Weights of a small transformer language model.
Architecture: RMSNorm after each block, rotary positions, biases.
Training: a variant of Adam for these matrices, 133M tokens.
MLP neurons of a small language model. Each row is named by its layer, matrix (up: input weights; down: output weights) and neuron, and shows model dimensions 32-127. Each number is 50 + 15 x the weight over its row's rms, rounded and kept within 0 to 99.
After each neuron's rows, "fires before" lists the tokens most often just after its 100 highest values on Wikipedia text that the model never trained on; "fires on" lists the tokens most often at its 100 highest values on Wikipedia text that the model never trained on.

L2.up318:19 58 56 51 87 53 53 44 45 30 54 52 45 20 60 53 48 65 62 38 57 66 61 33 55 45 52 84 37 54 55 38 59 36 35 39 67 71 58 23 57 69 52 38 44 40 50 30 63 54 74 45 36 59 45 69 47 41 54 48 36 00 38 50 45 76 52 35 67 57 33 36 70 41 32 65 61 24 65 37 27 60 61 46 44 63 57 62 50 39 58 62 29 76 39 63
L2.down318:71 22 61 37 47 61 67 24 57 59 28 34 39 76 38 57 48 25 68 53 35 54 44 36 46 48 54 82 48 30 26 40 65 76 42 73 37 61 42 38 48 48 71 55 51 57 31 43 50 46 59 32 55 61 45 56 44 69 28 28 80 61 46 15 40 62 35 51 35 35 42 48 45 67 49 38 73 40 62 38 31 61 49 50 43 52 43 71 49 44 62 51 29 65 12 81
fires before: "\n", " |"
fires on: "\n", ")", "==", " \"", " ("

L8.up531:50 67 47 59 62 25 51 41 55 32 32 45 66 64 81 34 69 42 68 60 24 47 36 76 49 55 43 59 74 30 41 46 47 42 32 74 60 47 48 23 45 28 36 48 45 61 63 61 46 07 48 56 39 57 54 65 36 54 12 64 60 40 42 49 81 60 57 35 39 40 38 35 20 42 22 35 49 51 22 16 37 83 58 78 53 64 35 47 28 31 51 52 42 47 57 51
L8.down531:15 55 52 54 31 61 45 52 34 48 22 55 45 52 54 51 49 69 63 57 40 62 75 61 52 43 40 35 33 53 41 46 45 37 73 34 41 66 20 61 37 41 28 50 43 64 50 28 73 72 40 50 78 39 41 38 54 66 55 42 53 57 68 69 44 46 57 70 42 59 50 68 54 65 64 70 31 63 74 66 60 41 29 67 31 44 58 59 33 40 75 50 64 35 70 48
fires before: "s", "\""
fires on: "'", " Adventure"

L8.up666:58 60 46 18 61 64 48 34 37 43 27 58 44 49 41 32 81 34 32 73 73 51 47 49 37 22 64 43 58 10 66 49 61 00 42 47 40 68 32 56 75 62 19 34 44 68 37 43 29 45 56 53 56 60 60 62 58 30 80 59 49 41 50 44 23 40 54 44 69 43 69 50 49 52 49 48 60 49 58 38 47 73 55 48 38 50 41 51 47 39 35 54 44 36 43 68
L8.down666:39 84 76 67 62 51 57 45 62 64 59 52 57 59 57 61 68 92 51 44 40 63 69 59 35 43 61 29 24 63 32 39 57 68 43 65 34 73 71 55 47 34 64 54 63 60 80 69 26 54 53 49 50 56 55 32 24 47 67 41 41 48 59 41 72 38 42 65 30 51 47 34 32 61 65 24 42 43 42 64 68 65 71 58 62 80 38 45 65 26 46 56 42 67 60 50
fires before: "0", "1", "2"
fires on: "0", "9"

L2.up73:56 64 59 73 53 36 42 58 63 36 26 76 56 47 36 38 17 56 54 55 32 56 37 42 57 56 66 73 58 42 32 19 62 44 36 55 49 44 61 40 74 71 50 40 44 21 45 22 40 49 57 54 22 60 49 54 56 64 29 49 61 37 46 74 57 72 41 28 43 63 67 57 40 45 44 59 71 44 46 32 63 86 45 62 35 75 36 39 19 59 51 54 57 48 41 36
L2.down73:43 78 77 87 40 55 52 17 43 41 71 25 41 34 49 46 65 43 58 56 53 61 53 69 62 75 22 50 43 49 60 59 41 59 56 65 86 21 42 39 14 63 57 51 77 55 34 54 82 36 46 33 74 52 46 87 40 76 31 55 47 67 43 43 40 43 44 40 42 18 28 42 48 76 34 61 40 61 50 26 36 55 37 54 44 47 59 46 32 52 27 55 17 46 71 52
fires before: "s", " "
fires on: "'", "’", " ski"

L8.up35:45 42 59 72 69 25 52 49 55 36 63 66 53 49 43 58 31 73 62 71 37 34 31 42 59 74 62 43 62 56 48 44 64 08 75 61 44 55 52 84 56 18 49 32 55 38 68 59 49 26 48 44 52 49 57 51 56 49 06 81 45 61 47 55 50 44 44 53 43 57 50 39 63 68 68 48 44 47 27 50 33 43 54 44 64 40 68 50 59 33 35 61 40 48 73 43
L8.down35:58 45 41 39 15 45 46 35 48 60 48 47 46 45 48 30 64 63 63 51 40 43 33 46 73 40 69 18 81 41 67 58 60 45 34 61 44 67 19 54 65 75 59 65 10 77 46 51 41 73 46 47 52 32 49 56 58 39 74 45 70 66 52 72 69 38 38 39 41 54 53 26 77 56 22 46 57 69 53 52 39 44 59 19 58 53 27 55 87 62 65 06 42 56 30 83
fires before: " |", "Star", ":", "s"
fires on: "-", ".", " votes", " hold", "s"

L7.up262:32 53 30 56 55 47 40 39 36 30 43 52 32 45 63 34 63 42 37 43 44 64 47 44 51 61 54 55 72 47 33 28 47 52 64 55 47 55 68 22 46 51 29 49 47 57 51 55 31 23 63 60 52 70 72 69 22 69 75 42 24 62 54 42 52 62 22 36 73 60 45 32 50 51 30 45 54 48 34 16 36 50 44 39 64 73 79 61 74 46 45 66 34 06 55 72
L7.down262:57 68 51 41 57 28 78 58 54 41 37 52 57 64 53 66 48 99 58 37 75 48 50 59 34 55 42 47 43 47 42 62 51 51 83 47 37 92 51 43 76 45 57 50 68 72 62 21 29 73 50 22 34 65 47 56 42 43 58 51 49 40 29 29 39 69 66 49 53 38 63 69 56 55 63 58 36 53 53 78 44 47 42 72 69 56 83 75 64 45 39 71 68 28 47 54
fires before: " |", "0", "1", ".", "2", "9"
fires on: "0", "1", "2", "7", "5", "6"

L8.up495:35 48 37 54 44 56 71 42 54 45 49 50 53 56 45 39 28 48 71 67 34 41 44 76 58 08 51 62 72 50 47 56 50 42 46 66 56 41 51 34 57 63 46 31 31 43 77 62 69 18 39 36 44 33 46 32 56 35 33 69 72 49 40 78 41 55 52 38 56 52 49 66 43 52 49 45 58 64 35 42 40 55 59 46 55 53 44 30 25 62 65 64 66 47 42 39
L8.down495:35 57 55 57 53 38 68 37 63 46 52 45 27 50 73 52 42 69 54 43 35 75 18 41 50 58 45 33 33 38 32 50 71 30 48 62 72 52 61 27 47 46 78 27 60 47 33 72 56 64 48 61 50 33 53 20 71 56 46 77 51 54 28 41 59 68 32 55 45 51 34 21 32 57 79 54 38 59 42 47 43 45 46 65 54 45 48 42 47 57 52 52 60 55 68 58
fires before: "0", "4", "5", "6"
fires on: "0"

L4.up71:34 48 23 41 30 38 45 45 66 61 39 80 65 58 63 49 32 51 69 31 00 65 40 61 49 41 70 34 84 43 40 68 45 67 61 23 47 74 72 68 20 53 46 43 56 15 50 59 76 48 30 50 49 52 46 36 37 60 45 83 36 44 61 57 56 45 37 43 34 71 79 61 55 42 51 60 42 53 45 59 61 76 30 46 49 51 45 51 47 48 62 49 62 60 67 49
L4.down71:59 60 60 72 60 33 48 30 46 68 44 49 50 33 39 34 74 55 41 37 74 41 22 30 28 64 58 71 41 26 53 61 65 36 31 47 59 47 71 39 32 56 43 44 56 46 43 37 45 71 50 29 56 40 40 60 48 56 64 34 70 30 40 29 48 38 33 61 73 73 73 81 24 62 73 39 24 73 57 09 33 48 29 62 52 59 48 68 70 58 36 91 50 37 49 49
fires before: "8", "7", "9", "5", "3", "6"
fires on: "1", "9"

L7.up409:70 63 43 76 33 67 80 45 42 61 64 51 48 27 48 47 42 63 69 55 24 46 59 75 09 34 42 55 52 32 61 50 22 65 64 30 58 65 58 66 42 63 44 67 54 64 39 69 58 56 48 50 40 54 43 56 38 51 21 80 43 53 41 46 71 59 56 41 42 49 65 37 61 82 52 62 71 72 48 49 26 49 34 62 30 44 40 34 38 51 69 79 65 59 53 60
L7.down409:66 45 62 40 28 46 41 61 38 76 38 33 46 54 56 71 30 54 53 58 40 34 66 28 92 21 52 47 26 48 27 48 20 57 58 46 79 40 77 44 42 60 71 35 56 58 47 42 26 55 68 52 32 38 53 66 56 70 55 52 44 41 45 44 31 55 60 71 73 41 43 66 29 50 28 80 45 50 54 60 41 50 48 44 42 52 40 46 42 47 37 74 33 41 56 49
fires before: "-", "4", "3", "9", "2"
fires on: "\n", "2", " ", "3", "7", "6"

L4.up67:48 60 68 62 19 61 50 49 55 50 65 33 28 45 44 38 45 58 75 41 08 40 33 43 50 49 44 54 81 65 25 35 52 45 61 49 38 81 64 67 52 45 67 66 38 53 60 69 26 33 57 30 50 53 48 23 49 51 22 78 42 44 52 39 46 56 43 41 45 31 72 43 72 76 28 30 35 79 33 36 46 66 49 45 53 67 48 58 32 31 79 61 91 39 56 48
L4.down67:67 58 68 53 52 40 65 70 50 45 54 72 47 71 32 31 37 52 40 38 67 54 62 40 49 52 41 54 42 47 43 51 86 42 31 69 31 40 38 60 83 49 68 50 22 52 44 38 34 35 57 46 41 22 57 30 58 44 56 31 84 46 58 46 46 58 40 36 38 42 43 64 34 67 58 43 56 50 63 48 58 59 52 61 67 45 34 76 50 32 40 33 54 58 52 58
fires before: ",", "0", "1", "4", "3"
fires on: "1", "9", "0", "6"

L8.up359:40 51 29 53 45 48 33 41 75 46 43 72 56 55 35 50 66 56 62 30 41 44 38 52 52 29 51 45 64 60 48 52 25 31 56 43 32 67 52 35 32 47 34 46 61 77 30 53 65 38 53 18 38 77 36 36 63 64 32 54 50 23 46 73 61 55 56 72 59 41 64 49 67 55 40 47 56 56 65 70 52 55 61 49 52 49 38 74 55 62 33 70 43 42 47 58
L8.down359:49 60 43 53 77 60 45 55 21 44 44 58 25 59 43 43 64 93 63 55 48 49 62 61 57 33 36 26 27 34 71 39 67 50 20 64 52 41 30 63 29 49 49 31 53 52 63 70 41 41 45 63 82 67 55 21 53 40 61 43 78 58 49 51 70 60 47 53 64 87 60 39 48 35 64 57 54 58 66 58 35 63 58 49 49 38 26 41 48 38 58 60 31 34 34 71
fires before: " |", "6", "9", " ", "5", "4"
fires on: "6", "1", "4", "3", "7", "2"

L4.up197:65 50 61 47 53 67 75 63 50 42 68 52 41 61 48 62 34 57 64 55 23 26 27 55 71 17 62 55 67 67 28 59 37 64 60 48 47 73 75 63 55 38 12 60 35 56 70 59 43 32 44 45 53 49 43 21 56 47 15 51 69 39 66 60 42 77 24 27 35 30 74 40 99 71 47 49 60 72 50 41 38 65 51 39 40 53 56 74 35 48 61 52 55 41 37 56
L4.down197:32 75 64 38 66 54 44 48 41 30 43 65 62 61 26 19 40 57 68 38 42 50 86 46 63 42 29 69 57 49 58 34 72 31 54 69 26 32 62 61 89 56 61 38 30 53 77 54 52 41 52 33 61 53 54 49 46 68 32 54 48 64 53 46 42 66 34 63 39 44 41 50 28 63 70 60 64 61 33 49 46 44 61 71 78 46 50 60 35 35 46 58 74 52 74 54
fires before: "0", "1", "2", "7", "5", "8"
fires on: "."

L7.up221:25 59 55 68 43 82 35 54 45 57 47 76 62 76 62 41 34 49 60 73 55 50 99 43 62 52 42 79 57 56 52 62 56 45 51 41 59 49 53 26 57 66 50 58 56 37 67 51 81 56 38 58 58 44 49 41 50 52 62 62 61 47 31 44 47 46 57 56 52 42 45 43 45 29 50 35 46 33 34 69 47 38 58 52 65 75 64 42 47 68 60 27 48 67 45 59
L7.down221:24 55 54 92 22 60 65 60 46 46 80 44 44 55 74 48 45 48 45 46 53 57 49 41 41 36 47 25 61 47 42 61 39 80 33 27 31 85 62 40 44 39 64 49 61 67 46 42 55 66 61 26 23 47 44 39 60 57 18 49 36 43 56 51 52 55 48 69 39 37 49 48 55 57 60 85 50 60 88 53 43 64 67 51 29 29 37 36 72 67 54 41 50 49 57 20
fires before: "2", "\n", " |", " ", "-", "1"
fires on: "\n", " (", " "

L8.up708:38 43 36 71 67 49 58 35 25 20 28 59 34 48 94 40 36 60 39 37 29 40 72 48 59 46 49 71 61 17 39 21 36 57 79 46 51 47 62 60 54 39 18 68 80 82 47 33 40 50 70 39 30 55 50 49 33 42 48 61 39 60 36 35 64 68 24 43 71 47 43 19 32 57 40 56 55 73 66 40 39 65 65 36 38 66 44 54 55 38 48 43 70 33 47 82
L8.down708:68 53 56 48 47 25 49 47 48 66 16 39 40 52 57 55 54 71 54 45 47 24 78 83 55 76 28 63 44 49 58 64 55 62 66 56 74 58 70 51 19 50 30 74 71 83 17 41 45 37 65 46 49 66 55 48 40 46 10 43 42 53 41 43 34 47 32 32 42 44 61 62 37 57 58 52 62 72 46 49 29 54 55 47 66 55 72 59 59 27 38 63 57 43 53 30
fires before: " |", "–", ".", ":", ";"
fires on: "6", "5", "7", "0"

L7.up419:68 55 63 60 57 74 50 66 25 41 41 59 46 53 43 66 49 52 36 35 70 60 76 62 67 46 15 58 29 75 68 60 14 44 75 52 72 55 53 37 40 49 48 48 41 72 45 60 51 53 53 41 26 55 35 26 58 68 48 76 45 31 31 51 36 53 72 16 53 31 53 44 53 50 38 49 69 36 44 77 39 42 58 63 59 70 63 25 67 76 40 61 63 51 55 58
L7.down419:45 40 49 55 37 47 45 39 31 39 55 46 07 56 37 40 67 63 78 76 25 48 46 29 22 51 54 67 39 56 48 49 53 98 76 36 73 38 82 47 41 53 34 66 73 50 36 49 57 54 40 56 43 28 63 55 36 48 39 48 29 70 68 56 44 43 55 58 49 61 30 10 48 36 37 60 41 35 66 35 42 17 55 73 60 50 72 51 59 35 62 48 68 59 42 43
fires before: " |", " D", " R", " B", " Format"
fires on: ";", ");", "\n", " "

L7.up220:79 11 19 71 59 44 43 47 36 36 55 53 56 59 35 50 00 37 55 61 59 54 48 52 52 54 78 57 56 56 46 44 52 48 73 45 31 63 51 85 52 30 74 46 72 25 69 66 68 49 47 45 54 38 77 42 40 99 44 61 46 59 52 40 63 31 65 57 43 46 40 35 32 46 58 37 51 66 40 62 58 69 54 62 64 65 56 56 54 63 50 52 47 38 61 66
L7.down220:74 65 43 26 43 37 33 63 48 64 48 55 39 48 64 57 47 32 64 52 57 49 63 49 59 24 74 64 54 63 56 60 50 59 76 51 64 56 39 64 70 53 38 55 54 52 92 48 39 85 65 62 61 53 57 80 36 44 76 44 58 31 41 64 55 50 70 48 82 76 82 41 43 35 19 32 20 48 56 34 47 39 64 72 30 40 50 60 51 68 30 71 36 47 69 48
fires before: " |", "9", "5", " ", "2"
fires on: "9", " ", "4", " |", "3", "5"

L2.up526:68 48 50 55 46 59 52 28 71 61 42 45 63 51 50 82 35 65 66 49 55 66 45 54 61 38 69 60 62 42 35 40 33 31 49 61 29 64 69 34 52 40 27 46 21 30 65 34 57 39 69 51 40 57 54 41 34 56 54 40 35 35 56 51 78 53 58 58 54 56 43 48 63 84 56 23 58 38 32 52 43 66 55 56 29 83 28 41 29 24 79 70 58 41 59 22
L2.down526:26 60 52 58 51 30 58 48 23 47 61 45 26 49 51 56 64 31 56 39 35 67 41 72 86 59 50 61 56 41 68 70 46 33 55 53 41 40 44 64 41 56 38 58 66 36 58 18 57 82 88 68 63 51 41 80 54 65 55 51 59 43 51 84 56 23 66 47 50 47 55 39 23 29 42 79 48 72 40 37 42 51 47 51 62 33 52 27 64 17 29 42 48 61 57 49
fires before: "1", ".", "9", "8", "6", "7"
fires on: "–", "1", "2", "0", "3"

L8.up626:42 58 48 46 64 86 83 31 39 27 50 89 28 58 52 36 53 40 58 51 02 18 58 40 46 45 84 36 56 53 31 63 24 56 48 45 52 60 58 48 43 58 45 55 42 63 50 64 70 18 67 45 66 62 65 22 38 54 31 41 45 35 41 55 91 49 46 44 55 62 33 35 39 57 74 36 47 60 20 43 47 46 60 40 45 40 34 49 45 61 70 58 44 50 63 84
L8.down626:45 37 37 44 50 49 36 63 53 66 77 58 59 31 60 15 61 53 56 36 37 75 29 28 56 19 43 51 45 69 72 57 67 70 26 20 36 56 60 47 65 35 49 67 41 28 57 40 35 57 72 83 41 50 48 65 54 65 63 59 34 35 45 68 52 27 66 52 63 86 56 37 42 70 54 46 56 50 64 21 54 52 62 64 53 30 48 56 64 25 40 44 65 35 59 23
fires before: " |", ","
fires on: "1", "0", "2", "6", "3", "4"

L8.up317:53 43 32 50 65 61 49 36 65 50 66 37 54 44 35 32 75 60 46 60 25 28 63 41 53 00 64 34 83 50 24 57 43 60 68 35 43 81 45 60 44 59 59 61 53 42 71 41 39 34 53 46 38 67 46 21 47 70 19 86 45 62 44 64 63 37 58 07 52 25 62 46 64 73 56 61 36 66 53 54 34 79 43 49 20 34 25 76 29 61 62 45 40 51 68 57
L8.down317:37 63 56 44 49 45 78 27 39 42 75 41 18 48 32 51 50 61 40 55 56 47 59 60 56 41 48 59 29 49 41 53 52 84 28 39 47 35 56 52 40 44 44 33 05 20 55 48 43 39 52 54 61 44 44 55 40 28 60 44 73 62 47 19 45 78 40 32 40 72 41 40 27 66 33 34 55 51 50 56 44 58 73 21 48 54 43 59 72 40 36 67 62 46 34 75
fires before: "7", "4", "2", "0", "3", "8"
fires on: "7", "6", "3", "2", "8", "4"

L8.up594:46 58 27 50 53 74 20 43 64 40 51 56 32 66 40 51 65 43 64 31 53 53 68 28 57 40 45 46 52 51 31 28 47 25 46 19 57 55 52 38 51 47 43 37 18 39 44 50 66 42 59 42 70 70 56 47 32 83 57 57 60 20 33 59 54 48 67 53 38 25 48 59 56 59 99 56 37 20 39 37 49 58 43 70 35 69 36 45 41 64 45 46 56 25 44 31
L8.down594:42 58 53 56 82 40 68 45 55 43 41 57 41 58 75 80 29 74 26 31 50 65 60 56 35 37 40 27 39 75 61 68 45 68 58 56 67 24 22 59 55 35 21 42 69 71 40 38 12 70 45 47 36 56 39 53 57 38 42 50 43 43 37 52 46 45 27 43 54 61 50 46 60 23 34 46 55 62 65 66 24 53 59 54 79 49 64 39 77 19 70 30 37 43 35 74
fires before: "0", "3", "9", "2", "4"
fires on: "1", "2", "5", " +", "3"

L4.up606:26 25 27 62 51 57 56 67 38 50 37 62 77 62 69 59 72 58 59 45 35 54 60 56 47 54 73 38 72 53 45 79 15 37 56 35 44 64 57 45 53 34 41 66 56 51 61 54 71 52 30 29 53 56 32 58 50 52 59 60 71 62 56 50 47 60 21 60 57 49 41 60 61 38 29 33 57 36 55 44 11 57 75 53 34 60 51 55 41 50 38 35 79 45 43 73
L4.down606:71 37 62 59 70 61 37 29 37 63 43 43 54 69 61 78 58 83 54 53 57 54 51 28 57 54 61 41 68 24 43 60 62 67 51 44 60 71 39 26 55 82 39 64 69 42 68 24 35 60 63 59 30 53 51 33 55 53 84 57 37 32 65 50 49 35 53 34 63 33 46 51 39 44 49 61 48 57 59 19 65 55 70 31 58 59 32 42 71 21 67 69 13 48 19 67
fires before: " |", "N", " ", "a", "R"
fires on: "-", " —", "/", " UK"

L7.up31:68 76 34 42 51 73 58 54 49 26 50 80 39 62 48 54 49 70 94 55 64 62 43 61 32 13 54 63 38 46 53 41 54 38 35 38 50 72 21 41 48 35 65 30 47 39 47 34 67 08 52 43 50 73 40 64 29 58 78 60 51 40 38 39 67 55 48 42 49 50 58 53 74 52 67 53 69 43 55 55 15 40 51 38 50 65 47 49 72 66 52 30 59 44 48 79
L7.down31:59 46 33 53 73 47 56 44 42 77 48 53 20 53 38 54 45 44 29 44 48 36 58 59 52 67 50 59 49 80 65 61 44 46 42 43 52 45 52 40 57 43 61 45 79 51 54 24 53 73 48 77 30 61 55 36 32 49 45 35 20 59 42 32 25 63 47 19 28 56 78 45 43 13 31 44 45 38 63 28 54 40 54 45 55 78 76 53 39 46 63 36 70 68 36 47
fires before: "\n", " is", " was", " He"
fires on: ")", "\n", ").", ",", ".", " |"

L2.up495:25 41 40 63 66 99 56 42 60 45 39 63 54 57 46 41 46 47 51 41 60 57 59 26 51 56 46 48 56 69 51 33 22 57 55 46 40 92 53 47 54 50 30 60 66 62 56 51 35 53 67 42 39 43 54 46 55 71 56 41 39 58 28 41 44 62 35 58 63 59 61 46 57 67 41 39 66 47 72 47 14 49 45 64 43 48 36 51 55 44 73 51 79 21 56 86
L2.down495:48 38 34 60 63 41 37 34 59 56 40 55 50 82 22 54 74 55 53 59 52 74 52 48 43 83 56 56 56 63 43 47 72 48 42 48 38 43 50 62 50 75 37 58 49 58 44 44 50 54 74 70 67 38 69 56 48 53 47 60 21 69 83 47 48 58 45 32 94 90 54 54 60 50 30 68 46 44 59 32 38 54 63 42 70 46 50 62 56 15 47 49 54 54 44 58
fires before: " |", "\n", ":", ";", "N", " "
fires on: " —", " Party", " Year", " Released", " Apps"

L4.up624:67 63 48 45 66 52 70 36 80 74 48 46 43 27 39 76 62 43 44 41 62 53 65 41 68 33 35 73 48 50 65 28 26 34 44 42 68 72 52 24 43 26 41 42 59 42 63 34 80 57 52 65 72 52 60 59 55 67 85 66 69 49 46 55 58 48 69 45 58 12 59 75 76 52 67 68 60 59 62 29 28 42 54 40 44 50 09 44 33 45 64 64 39 35 43 42
L4.down624:27 32 52 38 42 57 38 40 43 40 72 61 56 49 66 35 24 70 44 45 34 66 22 59 43 39 64 57 76 51 77 63 72 51 61 69 47 52 42 48 80 52 33 50 30 45 46 33 47 68 41 28 76 31 47 45 16 26 36 44 66 69 69 38 39 58 29 43 48 72 49 41 34 50 27 69 47 60 42 34 57 54 47 37 82 40 61 54 68 33 67 48 49 55 63 71
fires before: "9", "8", "0", "1", " "
fires on: "1", "2", "s"

L4.up395:24 68 52 40 48 44 47 57 63 52 69 51 49 45 46 37 24 34 50 42 50 34 26 63 76 37 49 43 38 70 25 59 50 42 52 61 49 53 78 46 48 47 53 43 73 35 44 67 47 15 57 45 62 52 34 37 47 50 38 60 49 47 59 60 56 57 40 79 63 58 27 51 75 37 41 62 40 52 01 37 24 28 40 52 52 64 58 64 49 57 59 35 64 40 28 63
L4.down395:48 28 70 66 50 47 38 78 65 48 24 33 44 29 51 57 49 61 37 74 42 14 53 49 51 49 47 55 75 52 47 25 58 56 62 20 36 69 25 64 77 53 55 53 58 71 62 24 53 67 43 43 29 48 58 36 55 54 29 61 54 48 40 66 51 33 75 32 56 53 33 55 31 25 63 53 52 61 62 53 62 61 48 33 45 29 50 54 42 58 50 67 72 62 67 70
fires before: " |", "te", "."
fires on: " ", "0", " P", " Team", " at", " line"

L4.up764:63 35 31 45 37 28 43 49 53 39 62 77 36 58 68 69 56 44 83 49 11 80 53 48 60 47 74 32 71 70 44 27 71 40 51 34 47 76 65 78 51 47 37 53 42 31 57 73 41 39 60 29 31 63 55 65 37 43 36 59 37 39 62 38 43 40 33 51 58 56 54 80 39 38 64 43 49 72 46 57 42 76 63 62 34 71 45 66 53 39 43 52 78 53 65 63
L4.down764:67 37 54 51 63 35 85 35 27 71 57 53 48 12 61 51 65 68 34 60 58 65 55 48 71 40 35 46 42 59 64 70 41 62 65 80 49 36 29 64 44 46 50 63 68 70 70 52 45 50 53 56 54 55 43 41 44 52 78 27 48 56 39 38 43 55 55 51 64 52 54 43 40 51 46 31 33 44 37 46 03 22 47 50 67 68 79 47 44 50 63 87 39 60 28 64
fires before: "9", "8", "6", "5", ".", "4"
fires on: "9", "8", "7", " Mon"

L2.up614:50 44 20 35 50 52 64 39 57 16 49 51 63 63 66 81 33 52 37 32 70 58 57 49 50 40 60 87 75 47 34 46 31 59 46 52 26 59 60 50 06 29 56 32 50 46 89 35 63 20 53 62 37 62 48 72 16 50 59 46 34 52 69 46 85 50 43 27 31 68 52 45 42 46 16 58 38 62 32 48 35 51 60 55 61 48 67 46 62 51 55 43 20 49 82 31
L2.down614:54 40 40 66 35 56 32 66 40 33 36 56 62 50 40 57 41 55 41 38 27 68 49 68 42 50 76 43 45 65 60 29 59 63 60 52 28 43 59 72 61 50 48 48 65 44 40 54 35 71 55 70 73 40 18 49 60 55 19 37 71 32 52 48 60 38 99 48 55 38 41 66 44 50 55 65 41 53 33 27 40 44 31 60 31 39 37 64 44 35 43 64 59 19 57 67
fires before: "0", "9", "1", "8", "5"
fires on: "2", "1", "3", "lor"

L4.up567:63 53 55 43 49 48 58 50 39 22 48 70 57 53 62 24 44 36 47 67 50 60 44 52 46 53 55 52 63 61 33 76 31 33 43 76 44 49 38 48 37 40 36 41 49 24 99 68 68 45 47 65 43 50 55 51 47 45 29 61 34 56 42 71 55 72 44 47 44 71 36 70 48 34 40 28 82 31 21 43 49 75 68 61 34 46 57 47 39 54 42 63 47 59 63 42
L4.down567:15 61 82 58 24 44 44 35 45 35 53 47 31 37 47 39 47 61 60 49 72 84 42 59 61 36 57 53 57 47 48 52 30 50 61 38 62 44 42 41 36 50 45 51 64 53 48 49 54 65 67 42 41 84 34 81 58 52 62 57 79 76 37 78 48 49 50 55 43 67 41 69 27 40 49 59 54 35 43 43 41 40 96 32 46 55 46 73 26 68 38 43 40 60 54 44
fires before: "s"
fires on: "'", "’"

L4.up660:60 51 34 70 56 60 52 59 56 52 64 52 47 51 37 29 29 65 56 47 54 56 37 67 43 23 65 49 43 43 52 69 46 44 65 18 65 84 70 56 40 60 48 53 66 70 34 55 65 39 46 16 46 60 36 47 40 46 41 74 33 10 51 60 60 47 58 54 41 79 59 38 82 68 78 57 68 65 36 52 44 67 37 45 52 54 21 58 49 43 67 42 65 58 44 69
L4.down660:42 61 59 41 46 55 49 39 58 73 45 35 07 44 65 68 41 58 57 65 29 81 49 75 55 43 61 57 67 09 38 52 53 62 34 32 29 55 61 60 62 55 46 55 62 47 70 56 54 56 32 79 33 47 64 44 50 46 48 13 52 55 56 71 76 50 26 57 26 56 71 49 45 39 73 53 59 67 49 30 57 51 68 43 41 57 46 93 56 53 63 27 34 73 29 51
fires before: " |", "%", " the", "|", "\n"
fires on: " at", ")", "6", "\n", "4", "2"